config = dict(
    n_layer=12,
    d_model=192,
    n_head=3,
    n_kv_head=3,
    head_dim=64,
    d_mlp=512,
    vocab_size=8192,
    activation='swiglu',
    norm='rmsnorm',
    norm_place='out',
    norm_eps=1e-06,
    positions='rope',
    rope_base=10000.0,
    rope_fraction=1.0,
    qk_norm=True,
    attn_scale=0.125,
    bias='none',
    tie_embeddings=False,
    parallel_block=False,
    init='orth',
    init_std_qkv=0.0301,
    init_std_o=0.00615,
    init_std_up=0.0301,
    init_std_down=0.00377,
    init_out_by_depth=True,
    optimizer='muon_variant',
    lr=0.00221,
    lr_mult_o=2.0,
    beta1=0.93,
    lr_head=0.00479,
    warmup_steps=0,
    schedule='wsd',
    decay_fraction=1.0,
    decay_shape='linear',
    final_lr_fraction=0.05,
    batch_tokens=[32768, 65536, 131072, 262144],
    seq_len=128,
    doc_mask=True,
    z_loss=1e-05,
    train_tokens=492600000,
    steps=4493,
    dataset='wikipedia_en',
)
MLP neurons of a small language model. Each row is named by its layer, matrix (gate and up: input weights) and neuron, and shows model dimensions 96-191. Each number is 500 + 50 x the weight over its row's rms, rounded and kept within 0 to 999. Numbers have three digits each. A neuron's up and down rows have the sign that makes its largest values positive.
After each neuron's rows, "fires on" lists the tokens most often at its 100 highest values on Wikipedia text that the model never trained on.

L4.gate154:461516558440574487600492557472476586446518578467582525551550441461513447494502498434461657463474550534547514595545486460522597495546512496401464444564455563441503553440449458509524518538521500444479446488544478386561433591496493484466420430479566453529495427446364432489513483550488530513
L4.up154:492563554464616549579629533475503550467561443481456544526457445486429525447494474390493476448534432545512567442561562534472545516534546500391452490616535544520475561500456556606537537518551478410494482588541504531524464481410496437505428513480511389467529482437488499451459519464459503479
fires on: "%", " exp"

L4.gate162:457645511539506424545532607502526479528524526534523609502492559469530556434580622488539500488441515478465476500496473441399521498498472530570455500542574410525482519396372609503493393594467530512541493463466503608505517586491384547568603561456495518536566489493478456522462530465493454514
L4.up162:425512498508503530500508449465526494531539553532458569459504476486471602531508571451465490530537537564487573615550512512504564515519493616413492517533507494576484485471365538571497378546472545415439406385497446636495486534605461475500533493430509493514512437509549598540510537475525490525
fires on: " imp", " rel", "p", " Imp", "pp", " disapp"

L2.gate449:476518500572450414579545474548455495561474432492457484424527498475544449424508500455394444550581463494538478495553461555529489506445451423470456505429534537573424443425549450474463459442489528526481457540528483520569480490562506473547466544424501555529453535564460460495499361553449561481
L2.up449:564642583599555490527511488583427423428468401515542439496516470484548453472492453503415468533618518560519514549484480569574512485503520473487427496502504499483532439433540451499534451486451508523502433480494498442570485426511582453575479526475558519566438504560495586469548398485480569500
fires on: " U", " Ad", " Mad", " Kar", " Om"

L9.gate295:563552528463505514581408425511545513568566463461511445565618421499476463502477484419420450444479511444489569451592371437493430461500537489490430526543457406518464540522409573500455505559503480500460438425545459458401518539594568551499465520398474464493546398539584489481518555519468445472
L9.up295:490481478476513507486562543480506432498377491413414575572473459399474497557539608466500525512470421477517501493569523509532458513477513546465551473545547550574474478528409519533516453552560498554474516400526506529505495499503415486562591563411528429494446515526514486490392469448498452484
fires on: "-", ",", " |", "–"

L9.gate371:362515491445522571507501482524481502550488473527452382402532462468364495451479501431459582466518429449570528533488528516489490483507507656491412521472450502511437517620521629506478454538520500505466519545512519486508510407505453535519479482500495485560526404492433541504516468463535519465
L9.up371:436489425562526503402444459614503455512490477511483579540350462451462545512489448493563539513518537487518469488535510543525603521430431526401506568459482398464361534564502509484435522426420551455492472493547523433480547587428529462595513511510561563518485526477473494478528503549499483406
fires on: " the", " The", " a", " independent"

L9.gate242:478487450536523444543504410478515453556499531550571411401467525515526450495455495472573477444499514612450445494523541531477476512477592480501494544478464484557607436477557657549478485535552454462498535544499465501499434506473470384490498517561473482563485492455511510628540584478511490526
L9.up242:535520472505530459595591365480431455474507577439500471503445491536503460494402440552481503429488518440575458558453491573520538528500552521579443536507515452552502507548438438495545478555461538506577471507498589572510471519551488461431508514559488415523520435487439549523467437432472529552
fires on: " A", "i", "a", "u", "A", "o"

L6.gate56:522550540393516499524484479428426499495519489526546489492580504455559451594466410507584588484524531586462564492429469489585541415529532476607503469394531569520519451516466547545506454464567438496503481477468550490549550537446484415501441553496481399540505501620611449526421464539603457424
L6.up56:444580538478473492462486508420470475483546555458466555469520577530523561577464415483531527537515510528636571491493491397543453420589597427520558496580485502520491587552525571501493527539536534432446428540380486512475529547563528468455528527442563488496548434499534458517547496480571448511
fires on: " 18", "^", " released", " 17", " sold", "19"

L9.gate12:427495477529464463485480527552380511569473428501512520562576546545483505528534477470476510504549506514588486519474501469498466506531496506484457471499465516521545501490470542550439526465461555404636494516569512433537431493547603492486560526591451508539527509487453460597548499532634501455
L9.up12:470422466468514519469546473539462511489479473490489433555481574496569610522476530578551559486461591477520530451473503466524542495480449583433420539504544483421497500479442557521489467457581484505607432473485523479598574554426479432449456458518489529455593475460484530516483503538518444435
fires on: " |", ";", " the", " a", "s", "H"

L4.gate293:484517542555499445410399515547501434502476490351486521421522492586458461537534426469587452468529531521585489521516436564446498462476550464493517487462590532463438552478568425520554481441469510499459631493501571427518491552474605450488475417500486513451472497538525531423541547564423530550
L4.up293:540554557495404475366480478462401434585641515441502533467540570524469506512372465404494504516500463423595541465529449486478495537474576414451468524465491561524482485523444480569502539531498487569525600468451521475556486436503471469539442557537529443536566506514580491462487547524509550598
fires on: " Su", " Li", " Mi", " Ji", " su", " Mu"

L5.gate177:445322423555535479529470468544522569514556433530496549495472561449499422613484535454470543466472457490497529452442581530503447455532373472542529460591456505477417540435406594472606476367492499468471524518526478503520516537465476522559496481610487520451427545454470541472493464460395489448
L5.up177:560482520481483521524418456421436576369554527467444500545378591569546556482461488459604465468625464533503478474538531419461514488539438526505420456535517526461547470537487552572570504602554527509482487449508539544431540588514502439405461505482515572572600481493453511503453517556588537435
fires on: " |", " (", " won", " became"

L4.gate343:428519586500561514427537481530489510460524567486415569468394482432445434502568426464504460520448540450451527517626530492536516554504476446488618471486547456560530546485477499520564512563525431405521458500447502523469458489479419476460477431590495495572514513529544552565564590471453433441
L4.up343:460553487517560488450573425437500507481557516506558499547414460570461481465504535532513500635440529443486508553552516469462531506449502538427518555596539455475501524521469445388450427424445525487458518566455556508504522546442485471535499569468555440497548567474494441471557518546488451482
fires on: "–", "si", "gn", "\n\n", "pp", "\n"

L5.gate335:506430513454482487517506576486469531525502537476522568638463463498423475490604480478515587446538516506497484588431376543510457549554439547394490534478443496451625534557516538451518444537533472481445531512593594485454345518461530525539471558419523519560558527528511510552475401488531573493
L5.up335:419500462514508443436486529503506579509524556467458492423463494464516554453590544471629527529514455543450583505491427504586429543468527512559433435524511487437499453544527493575423565430545581502457507443428507519407432522444458478549516617484485451656493394479463553487559476361525483595
fires on: " of", "n", "%", "s", " and"

L2.gate127:471510507455458421502514555501464574538490526517457432566473463453518443466489527531495669556413520421444514481472433523489468509507474408636568534457493610460515463599454459537553471531506475488499506472442518481476594461468450558494508518448410531551530512541504494501453433454516540489
L2.up127:461499500502427562596474457518499598462583496461435444434469574495563534448530477553468547530466537433433476512480546453549440429539542464431529508417391540511541457556488471460535413488467558522510523460525526509473462437444433619480518599465515505499478517583530495486514510458470420566
fires on: " *", " =", "×", " Cross", " /", " ×"

L6.gate72:525434432553541466494592542514504453519429448565538568554455499444532476491475490534450666396516437519581553496535473590492456541590498533594479592510592473586526454480457566472461527575570462498522455523430440534448526516471539522477525510478535461549558588475553569489489426508562447551
L6.up72:511539532496511565524523493516543442470502515500487520483501569485534530476513509535580469416424470485552579484479526497470478424572504496491438519487522484535481517546564503516488448530521466397560593484505394439464547453421579498476520488439639511464473492537413432446486589452470434574
fires on: ",", "f", "H", " /", " Rush"

L6.gate279:389541490510427433455469514555498565498465522390468460491598538448487475440463483451415515507505473513534398537527432550538481469471564536519475616480522509542536417506481511332501412527429557496593503481497562495473533493484488468374490508450584562494458451471486551482517454508509427443
L6.up279:547618506472505539519525473555513448520484509499445520522499550484479501598474495498502446505562587430501443557506498532490566424605529567480475627493510459413541516484430469615582577531562544490614493556526524517503536513401446550464613472503538502530441465502488450553496526446494529522
fires on: " out", " on", " off", " up", " south", " north"

L5.gate436:484463471514519454500421554580627494511509501511536518533515539530496412504614530435466549512505488441461460530425521521525477475502531487475505557537450530531484555482499433505481579508489548354352499555468527543512586497536490579538443549459468524469448466501470471520483416427415429534
L5.up436:605563578489466491417451499597525503522547414483522380509533596511521472499534612609497485557459560457581497553621443486432552468564562454433526543483470541586528524521509446451463541499537512443518487482514482525433456527464518562550512477417559448475447433573478490568500440493508542493
fires on: " $", " there", " There", "ift", " us", "rec"

L6.gate114:485481477427516508530618550548502533556430585521471490422529585566450477480595470475494520482613434486462469409534434551534450536506562492413568422461544435474421500562532505450510477491423542438555526550563524534503538406455524459367477451549386534531469557390431532513497548499464502509
L6.up114:526517490517449529454485495508463566454485593522563541584452528442579450534478389501413472547440590515473504531538411522551501558475445489457490465508446545551492581505552527484470569558465482492555485440428526517499536452530535505483500401559497468489494500498484473506513431479492483706
fires on: "|"

L4.gate56:460495449461564533512511538521460510436548511411417587453470460455439402505503486495418482423512438407501623442495544545524510526508401454519519419504446500386366474487551502503558539503533517469420436477454510467469481456475497457467437493523451479541415494486697489486496528469448370457
L4.up56:528446434500499433488627507567513540522495487542322528588527578582538468455497565539570489411457438466456484539426556523507449619453479426472506491643538532418523447487552448456492464477577482452537498455490598554487409532507464499469465423547553539518451563538452519500484400487419533464
fires on: "=", " National", " World"

L5.gate293:567605502514530451532512469486531499500506566555606544500561495510453584494499512521563508518475504555576415442479489453557469478497495503489438566479500398565565519496502454437461520437554559475560501493592459442520492556516547525481514363470461509487586494607557503518472448506488503461
L5.up293:462637470480540513447525432415420520490511550439428504458493516424450534515499535419522496502516498460610469482532502543543528456442591496489399478610460524527414582429509527405478561596526437443520488485538506520473573592490443462450518482470503471616435463402489500485454555433579557500
fires on: ",", "\n\n", " August", " 2014", " 2018"

L6.gate18:457527494523480444492471438524538484533454513487469475463477443467539454544500501450510462540506505543504517606466483546461457518463451433511485533492462508544602490420382536485445557521520531569518453514446634539523530526547533490432567520533598483519476442632553521511569479534487577520
L6.up18:493542461480501425534463481491593411472465520453420495341496480482490467471468551465499512460473489561476535601554445448509527435469576496621473563546493417519515428441446532524470523582492530592519471569512480426481488473577491494507457590530591455505526402514508608451519467581423578483
fires on: " is", " Sa", " Born", " was", " Gu", "ep"

L4.gate225:471576485544533465612493502471531487434537512430510583451555466599504383527476465492456433486453590519525488517465504467515523476493474488419540493519459512503404416580579613455551479563448443543447470494453534505561384462555516447539480493489478485498395500472469516501549457536453453466
L4.up225:510526471430604564557492493531493508538473462494497471629517536531551509429511500484509406535501437453507577485515463539455541446459455468434443488360491575543383552498458501517478490547494557497435466494589484444505448459491494506419471533446508549478501561457546418430524495503462529441
fires on: " So", " A", " Sa", " M", " Wa"

L4.gate15:502449491547603508543461492493496578539561492487552602478571543547574561495462430576436439489471423491526480455402508480478523411554462413542581437568508501447528509420428559522532459509515470451517558510525453548438522462453545554488445503528416574462567500449494494511434508531508453488
L4.up15:553406535481520439564516567622489490379512431488475494491533511513625531432600455525502496460537471538456454451467523417539575501552446452501439520537512519477431510442540553505500472469630563442460563437542504528552477531485413454544495609573487515349524521396487437505460503584493487490
fires on: " |", " –", " (", ";"

L9.gate215:518508565500480519525577402494491535540497458549627556513483535539581443472445628429408457503424502527423457569555420504435474498493528569493516487538487526494484373540519522585470516536384506511489523453497563478496449506479459549571476568562435468554481594493461466538530445551509507456
L9.up215:510518500556542420485468507506539563477511575508450639511504449476520483510550449525579484454522469584494530415428430345600413469615548612484487476523483503523485523504617461512536498531505490508550452377468504474494467479510469517496509502569470473577506553560539552479555477525489399486
fires on: " and", " most"

L6.gate419:493517478508463472458498459464483515526463596481357562463545507457402461506495521410566572463517447489527589403508450524460543549584519545512421499415479563574494441464480637504554482397481505555512439500503532498514473482550507562540427509466571494516576573514520562468473576455547409485
L6.up419:504576486578378449455466496564476486431533316416529519496482473436480503564445452515455474555390506488463427511575485499461505470460434549525474494442498492522496571393485523439424491483521456470457489500475534503478524517540443468551462589521484561537517474475421439454458555518406505562
fires on: ":", " :", " to", " without", " avoid"

L4.gate99:468508479455491457599495435473584595487494442480504568452527534436619509547456451593452464492484537542460556537471467569513480482535428356536454449392551542448460485481478492420538499498490484481530481557501455548450515517486491512476529419418491471503546474518530571469546481500471467485
L4.up99:558492554507480483465475456547446474558538545426585480400500478388546568491501510505501414497582427596540527593511466443465440481472556490520537376504513452563476538442511411516596556557486512452509431485404502558525491410508439599519548493521611519522493517597475456479460506495539429484
fires on: " 17", " 18", " cl", " ad"

L6.gate120:464569485472530436530532586551508493500513637452521451545517483499502511477523546464516501491490465573418455538486440501574459513452523434389532427475525395525497514532506558516512538523501505491398422389536577521525413399483534449567550516522646430532520516570563538422420546511586552440
L6.up120:512465521478462565476522569502501419506417473531518412496584443404468459454494598412483479457458446491524500458512496479478527379444521462463551520520462488530441617507489556493599553502402586525559507547475476472519521527458555478535520467372578467550511411569448447462451369521563414497
fires on: "-", "–", "unn"

L2.gate410:485538538535505480454511515535552355563456532543520576487493417418465518575377424513562448455531479444587455517508599537545490507539586419495515433496512479464517477494407438561513414521517575485500489516527440483448382530498464479513452470470498492489470516506483500569562525600468565536
L2.up410:438531491459456503497450566509500468585455524472498540441482423485427616471458427453557471420531475549500461475548522431583519595482505469537567451438427512502539400625498585470489525529561478535507498399479453462471430536597478543515533431463564492555526542552473381475570550587573551579
fires on: " Su", " Hu", " Roc", " Mu"

L2.gate323:436472468520432499487505517452483591458456398566553456525493600480537566438512513476507490434422522588577402595523392586476508523554576493465530608563525459475406485485523514497512533559501463546443473482502432497542485542465481519535555480469508482530568515435514466496526551505445412487
L2.up323:553562456502468527402586477456543442508525503518522310417530602474485456416527467530468526524520502454548441603508504585446551461506553497592497543543463483500474495510504541520514516494486473532554521493533493461396438394468529472545411483557542565463598552469518529530461630454529477549
fires on: " Dr", " Bl", " Gh", " bl", "Bl", " Shar"

L6.gate182:520508487491526488466493504499530603444484463421566576548480520469583443521534496516513478603409487468544508545381429528521544454419438543477541476531477522438507490494497642516441459584452602493502562589488531441454495449532533441442486481509483623507452528522577567497466557447439463473
L6.up182:548519519493550546493495560472473566494554517660433577503507482539620437505556553467469572535453428575529578477512536512480498454568418528604496576485539521523531508445479504592512439468514512495468485503550436598485453544495522461546411539466417528446449522424503475517470566419462521505
fires on: "S", " E", " M", "C", " A"

L4.gate24:511515495492465471486468532518529387508504402575537504453467439540486445525502533519517489525503564543536564511455514528455454561504488508514548536512549503568501540446462549485519593481448608524390520520506454510354507475534514416430576495456597561557517537522593522402525486601493477506
L4.up24:445520492588542559521462524449455490542512435473495601524527505524488537508511485525611543612562456462546519548458498461572582451496451464480455488530463492492420384499476490480509489548515504488569437414561481530427564494410444461551455525512542525495538528481477458485424492453470483422
fires on: " =", " ref", " hold"

L2.gate412:451489488626465548528450555417519535536472585516405422490486453579524447467484439471454545491485544447414418449543470487460545483531508554527473516482430451520569413473578362548405617476459484423613481451491532590505562544417443480470527523463392504454507430435508558499489423508457533479
L2.up412:538488548558541488517413548479582514513532530524436439416510418521512449529513465487499469504503578568410519532521502419422538423567451540486507529473434439495503460507515484446527571489505474492486393496452525539515528599533500504422550561425440530442479493563425468571540481508485558494
fires on: " (", " New", "E", "″"

L4.gate452:458499497544401465485468477543495489584555470450561583436561489578494471536479544456530457602545477555539505472552398474456518515523492538540511467546568508567561374507525460446528520457495505507525625521507530588423472427415505516471447408441434437481542499494455541460495399530438498515
L4.up452:448481451542423436564529442537447467628521596545483484531515460483576452548454561507565468436415530558419557497442500481539585486502424470492494519437416531467465454523528517528486526497472506468554400526544490511495518519510517456423530477546465367420482445532531562500504549522431386469
fires on: "\n\n", " Candidate", " pat", " bomb", " University", " disp"

L4.gate402:572493437524407499542488524541380534507511560447494521611531512599486512535504549578470543446584541545488559540518496443558533503502467480494430551541476519500481503571488494627463453624411543552608499532519521541492600499537458551417554482341493446457443539546459544466473467565494558502
L4.up402:440567556500554566481529424552431450486530439520516536548572496421484488580510465581522447381487427489432483446572527400515481415505569502429494512523513453492523478488484484538440552547549457525597423501556524596429525508524506499535488518521478571553477563499504430473509389507413548534
fires on: " September", " August", " April", " November", " October", " December"

L4.gate191:462520527405443516549490499489487489490491496490500559461492609438495489556532539525498569513446532501438520507541525518497487548458530533499422475585518461483524494447478467526519541557514494477588530464554413509558455461511417486550584427488543494625598553477486442488555524545498461510
L4.up191:470534566452576518543478473443442421482518439521565457443540472549508531498459527433567533499465507507502385516559517484472499547521486453441493502561460484594499488512437490588548608438473510418633612533485447491505495460484459531550458475518453449477505421557559438599504510602491507510
fires on: " ", " app", " exp", " dep", " reb", " prep"

L4.gate218:552495501434499449521366444489510469525440536567575398494565447511495492486515510480519580524571572447566399501494502530499527529516477473514552570440509447587474500547499414477489508550431427420502511400431541472498516459469487497550525428559477461512420496574540474456405492483520542480
L4.up218:540562464558562391469478497571562565485501526572460374498426585447545553529514545514505458467434554463461541533478510453457467485531622491491559528525528528476509500486476496531521503487484460503396477483583499613487491554519507544465513386477547413492536401492522478549509453625447517445
fires on: " (", " there", " There", " bon", " int"

L2.gate181:587561456497533487420474522587456512465551511453474518551473537532547487383497503393429608477507503511465565501537529503452457439480518451440451419451535542533534488525503498449461380546427488445499495544511373493531524558475541494518476471531565489521516483495475374506524451433428541483
L2.up181:491504396486406497507559546492473467438596524521459625612561512482548421517462498441536404519481507468392483473490444552513504503491477473516498498492597531419595557535468514527525519466453467502540472474453539541475475503467480563503473491562509510637497578429509508479638511357396505494
fires on: " also", " be", " then", " is", " f", " probably"

L5.gate363:491500481495555515474561517491469594480395455548535570474484453459536504439633491476605478406493471476597516468462477564504545514485544483553485546469456530539473533438503472505552502471431527528489416564545561456485596476487526537508497453520477493544536639583509442564408531457536485405
L5.up363:554516502576421481543480497572438497480450473548462487470572514489512509564479516531563443541578495463533484457419503449537492474523534339532506519483510553446581531557494460539503511482522511487529542505550520356577509516478539477479488426465520535329555509522542438455541518500527522574
fires on: ","

L4.gate91:513562517657490416464490498546513510466504469584561527454589548448476514474359478506480534523573456513451465531432480489575460539503573513594487441546469543518549547550423567530484502566419490511445540541521488501486530452491443571515453554507478480467512567482465573502573590444484542410
L4.up91:485458499507463509457473514477446535458613484500512533489540545512496466516481599482468450504427393489553458492458474482478486498498521453454544453525412512468484576483493545569540536564585502487494501495539598528469533533561510443441386485490488538479531560334467547503529356438523507554
fires on: " Dr", " f", " F", " and", " Jr", " "

L9.gate309:513579436526475594469536421492499510559551525582521413444361476529521471502556512432515504447493415622539509605432488428568520453591505518487491479485529515586514394534430577489446434566456459540493464520451566611545421526510533452541492560464407619413515481437513526498517494583491391524
L9.up309:484477479493477569507452463574545500488463433554570493496513436418485495456563464509424490534452510530410429500541456534502519451519531421561458507535460518459523437583531450503501574488514629636464407423403550509419480555493398472570462550456527606509508530419535555502501463579470494431
fires on: ",", ".", ")", "m"

L5.gate55:481503469528581509478460512457502506430561530509412533447517508454501526494488526516494435484564441502614510472476558554470467493512507523508459543450481510541420542497524539413490551503445500592432475472496563408510619408432541571474511472539495490549494508420591391538613485509500475508
L5.up55:440461422560460492502413502578492559563539538518508582515566489467527534538500503418524481432502434501497436506537498542584532528541610459439584441533485568545525521411484485574486463450507502506537556549419501571573503504410488600516503481571494441506436571486499454485463478486555416503
fires on: ":", " new", " same", " both", " time"

L6.gate143:547512560473480447462523509427475555448481560514434501539529541504482475445518496483462543526638614460549637540481570461517452482499542458500496466491501603528558476525476556508557442485486436453520488460536506405443528604529469520497449492525525467511513554528512499577493502482591458497
L6.up143:527456404507479486560508501458458539478475467470397513538460489570486500376532523489562486614584502418532369474468542431602450584502465475538481551511528430540509453503434583524496515495482482423542473434563551463460528506450463481487447508535491548522507519490460515578442499496420465538
fires on: " |", "\n", "/", ";", ","

L4.gate336:527434504504478490568444543522543463519555481445469516564541443502456456643491410513556521509467433487517514525411551596489496470437495467507517486516492525483523444440407533500476412402499443536453516461481533494523509489499420550485498501476470551594515514466502610517464415495496463514
L4.up336:558514479595542450503405436579497492459484474478505406366420449438569408498474573520551420524377556476448484483470566488447512413557529469508544503557504481438559516514528500480506469471533502532567440446529498504546476516493505511454426402424504526444519482479552450419462512472456486605
fires on: " T", "×", "–", " +", " ×", " Tob"

L5.gate6:450522525465508461542474367478519474480596596554513531499512489511506580478462515509438531452411498420519549471472507557438531443436493415444509454455414449550442549432509497554510475469515450573445481484504450523496514505532472473430586460522506551526442477527600555476555565521554498543
L5.up6:517560517516503473620458461589527511498511417424591560542433500535465464445448466405497517548563500514447372494492481489500453452457488434532479525475471497503477506482524572439557535514556520496516432457579628551537545559471535538511503563507458486517524542503463464400534610474457493509
fires on: " as", " As", " cu", " consists", " mus"

L9.gate370:472513411405474391442532440414510494466487499489458490496501501489484425436538507417501595512429486494598573545487556503545515481522503496529522477558406516491564511532523558483471590486504433476441489503496472464518445428423547478494433556547566484517522487453577590529523451521562487571
L9.up370:498518539507491589578529469449513571418589476479471588455483483520463510572468456551456517517510509539438478438519497540500463599506573589562570454625386426488476475485535528539552522523477543440509504492428508559535591435413517567527492514534485547536492485464553501453554411565485594415
fires on: "  ", " of", " all", "Play", " ^", ";"

L9.gate1:507504457441461484578476594552458504481464485396579595529432503505542536521489450565512434536502446439630474484513508543549525440458450579480479464515559594551506466411476526443445496493553511535482465455535531458528487460530515515456469609379435533445470568559602539505476513464569576502
L9.up1:461521526544503514550459513441474538457547483436531492544537485517527465676437432512560468504537366447529452461466538390558498629550495410437556480545503475506360454536508523523519502463434541505564483447577546515547527400488497519472631525484498483472453464498410510519456436455477557548
fires on: " in", ",", " October", " September", " November"

L9.gate39:491554543510523470611540534508424571570515470462417508440612452477455453535600521497481526450506516454477439511551481401556460525530490478533423561423472450539495501474554521559499426533397482545514450435469492505441488411418492457465488562508472446539478417523552515473566520521532547445
L9.up39:635534455500555499510472610356468560489477580392457476555534532582478493551424411548540511437481446469552501480497467559532547500372563433575503502473496443614538536522572541432581545503539510528499511464528537580406462483508472468532502441535510500517466602504546510521493509481525502572
fires on: "-", "|"

L2.gate74:492418599659446484470428551599488543465526510514423482486465518492636519486474530545497548505593399530417531530482510450550490547563516600513470513447467500462501440414496486440537419453454546447571498564560438415576515546511456526499449444495473465440541508538529461521463565466440475496
L2.up74:604479555525404543493451487538450497459412508489548425517474469487479412523512522551568442460617506611505604432446548519509502559494466606447547486436518502495481471413496480509555531470454517470508497538515509431588495495506552528422419492546478505510461488560548521542464495523501501483
fires on: " Racing", " electric", " economic", " FC", " Town", " communication"

L5.gate201:479452466516514449526539592536515409573485427393506470533536519444461565481447473476559622510483569427544488520663470535431415490482497557460550483505527498493502486593448551499525478552548488444509499529474558477545530523477534536506505531488531492470499572437529485429467488486524445481
L5.up201:583520531530477471561500530568479468548512461487600503516395499601525536480499439471564543493514466445463570492488487473541514535461531464453532457488589435473543418569480589447563429529484552513698513369574522439421518481534466492633483530478472533482495489560401540522512472574508452527
fires on: "O", " used", " so", " /", " Hy"

L2.gate259:439477507525544506458498557484536540524516467439424484511465469513470460481450487403608551463470484420450490492514462490483496478538464527562495486432517560429573469452568362505538619390443525427469415498476403584558454563406464537530574471483483488492455466525592584528603495547513482479
L2.up259:467511537519531521510436522537552559516580532509531495441553527428554413479482500565520549592488549521481477443521510513389495433522494485503586554580560419469414525507460476494508530403510515576461491570471489489417466495539447419552454407400507503519435487435553571429517561474478591412
fires on: " New", " United", "New"

L9.gate119:542520496527548429518501578466522485462554529460478508523562452431550510461416563427484532495488575550538547494514558493482558434519611590478492454493535521520544573536497532533428565532520409373513499540531546433603417476563445528564558525446604576445568451389466493510566460451479421421
L9.up119:512514556563491530470548513540479479557605526465445540470522491504444497484511494530495520423514470539484664467492463497504588610522535608495565436485524549475540508601425583464534532441415514469560464520551606518529438514552502536479602470399588542460497507436553501540567478520451454427
fires on: "ti", " and", " in", "fer", " all"

L2.gate304:510592502450548425398406507503488555462533436552544503518466532509494461509488489550449511457424423456399502516543505503451509510456448595462492569538435458596490504407528471420515633515468526531540522481557519512515489512596598485451500453460536517451447555506585554491475466568559628481
L2.up304:536504592490451594514515449471539479582545539452488542525528504537479482460510597430604556534468496463490449499491480516466532496471513485476444548572490508606501504411370571568569581586425526485486474518511500470430509538537513546548504581466454558456368540465427490546532450419535523429
fires on: " ref", " L", " conf", " exp", " W", " Ref"

L9.gate144:465471493445545530450535542423464507448515609506544604504496457424419421410558448560576483470431428393529448464463489466569458550535521493539537522428451569497387521480422481426488570539421550429489492429469564491528450554560450476557489504532447488497445450393526432509516547483461508481
L9.up144:457455492499516458447610471554485439476540433513528481492546599486475471513460506453496583458547468552458600585486602490450567539449575455437550506548387410427413427494466484471526527529521533492424551445523564498480501535452455455470546552560564523564577528513565466529485530495603442403
fires on: "\n", "\n\n", "="

L5.gate240:493489454552463496418511485512614419469552555483505520460584476506473440502476535553477527576536556555544473460495467549514448474464515505532554495522539514485584395572478465529427500521483467441586522477482519498514541475456513524513447515472424425458500444443584445524483452492493529451
L5.up240:526537501504463499578450527457506460512458424468518461467468537568486527495449445446495512634556435569526415446400510515469538490519414410485478490521442510457471470495486456445568465569442529384478498374493540565446534437506463388518534476404431408464452477482547481453496458400404526457
fires on: "\n\n", "-", "="

L9.gate106:517548465458553488475434496487545483403450504538531454488459437423469615455380481449497484448412453456454458619501474491554561543559560530584500399454409448593480444511520560473532473517441525496544377460493413502556502394480461556566499544467475530494548492470541483459445548496536496536
L9.up106:439479514526555510477556485522461455451387533517483430480572410477429634467540584565406469454426489610501456516444528541466417488564466504544475526499534488513477406401496580523489495442535511466466536501535464470463515442530555558518409408504533396484418531619521490470558430553466525551
fires on: "–", "-", ":", "N", "+"

L5.gate422:492565497426528524457517530495576477500474517495408497473458465521395571472508483505434466586463498563596523483504478463471457530545426474538557427441527466519422489494576465421492512432491528560519412534491525458511392487505460485450499487572491504491477548453612481446477533579455473430
L5.up422:572488534540471492538412429511534425504518561536526527502486570520525512483388545511598438585446515481522499453476515489459469545508553465474393513486543493480565452498577550466441569453495546605583406476554506390505468572647605645394420545489511497430514470475461498543486498564464610467
fires on: " with", " is", " As", " Is", " Ser"

L4.gate202:501453521426460506395486417564331540536543510453391492604443577467497578552474569557445551486445578413526534533467462510483458571505563525470416461444527535539439542489583564450534522518469448550434515544506515507531450463514512516523597503527455526490512567463537462406554602484457446521
L4.up202:466457464541433387495416388481456486474503456565524500466417565478450403588508601460506522529506520533533557466513492483456513547501595593548510508512502478561497538489486486387551504448431485540566485533464478429586403449485424515502496585500497424485557581482481519375530549472445442428
fires on: " to", "ti", " in", " of", " avoid"

L9.gate398:555522464510431624464452397430557498529512551505573464548511555469527476447482416443510546448598524545569577562556485508391419529490457506512573572590502561533616495511533574437477566550448445568525475523432492464486540516515527557451495524550533447539450444496552506492492511528548505427
L9.up398:503431523409487503535432463511499533493531494561504536503363562421473463527584547564507541454529378517474554555546484492470410521529477469528587456579496550601483479534417511454488521457470465449508573519546479399508466483454550578541521548462615493483507413513460584530607523543489457459
fires on: " be", " was", " first", ";", " were", " is"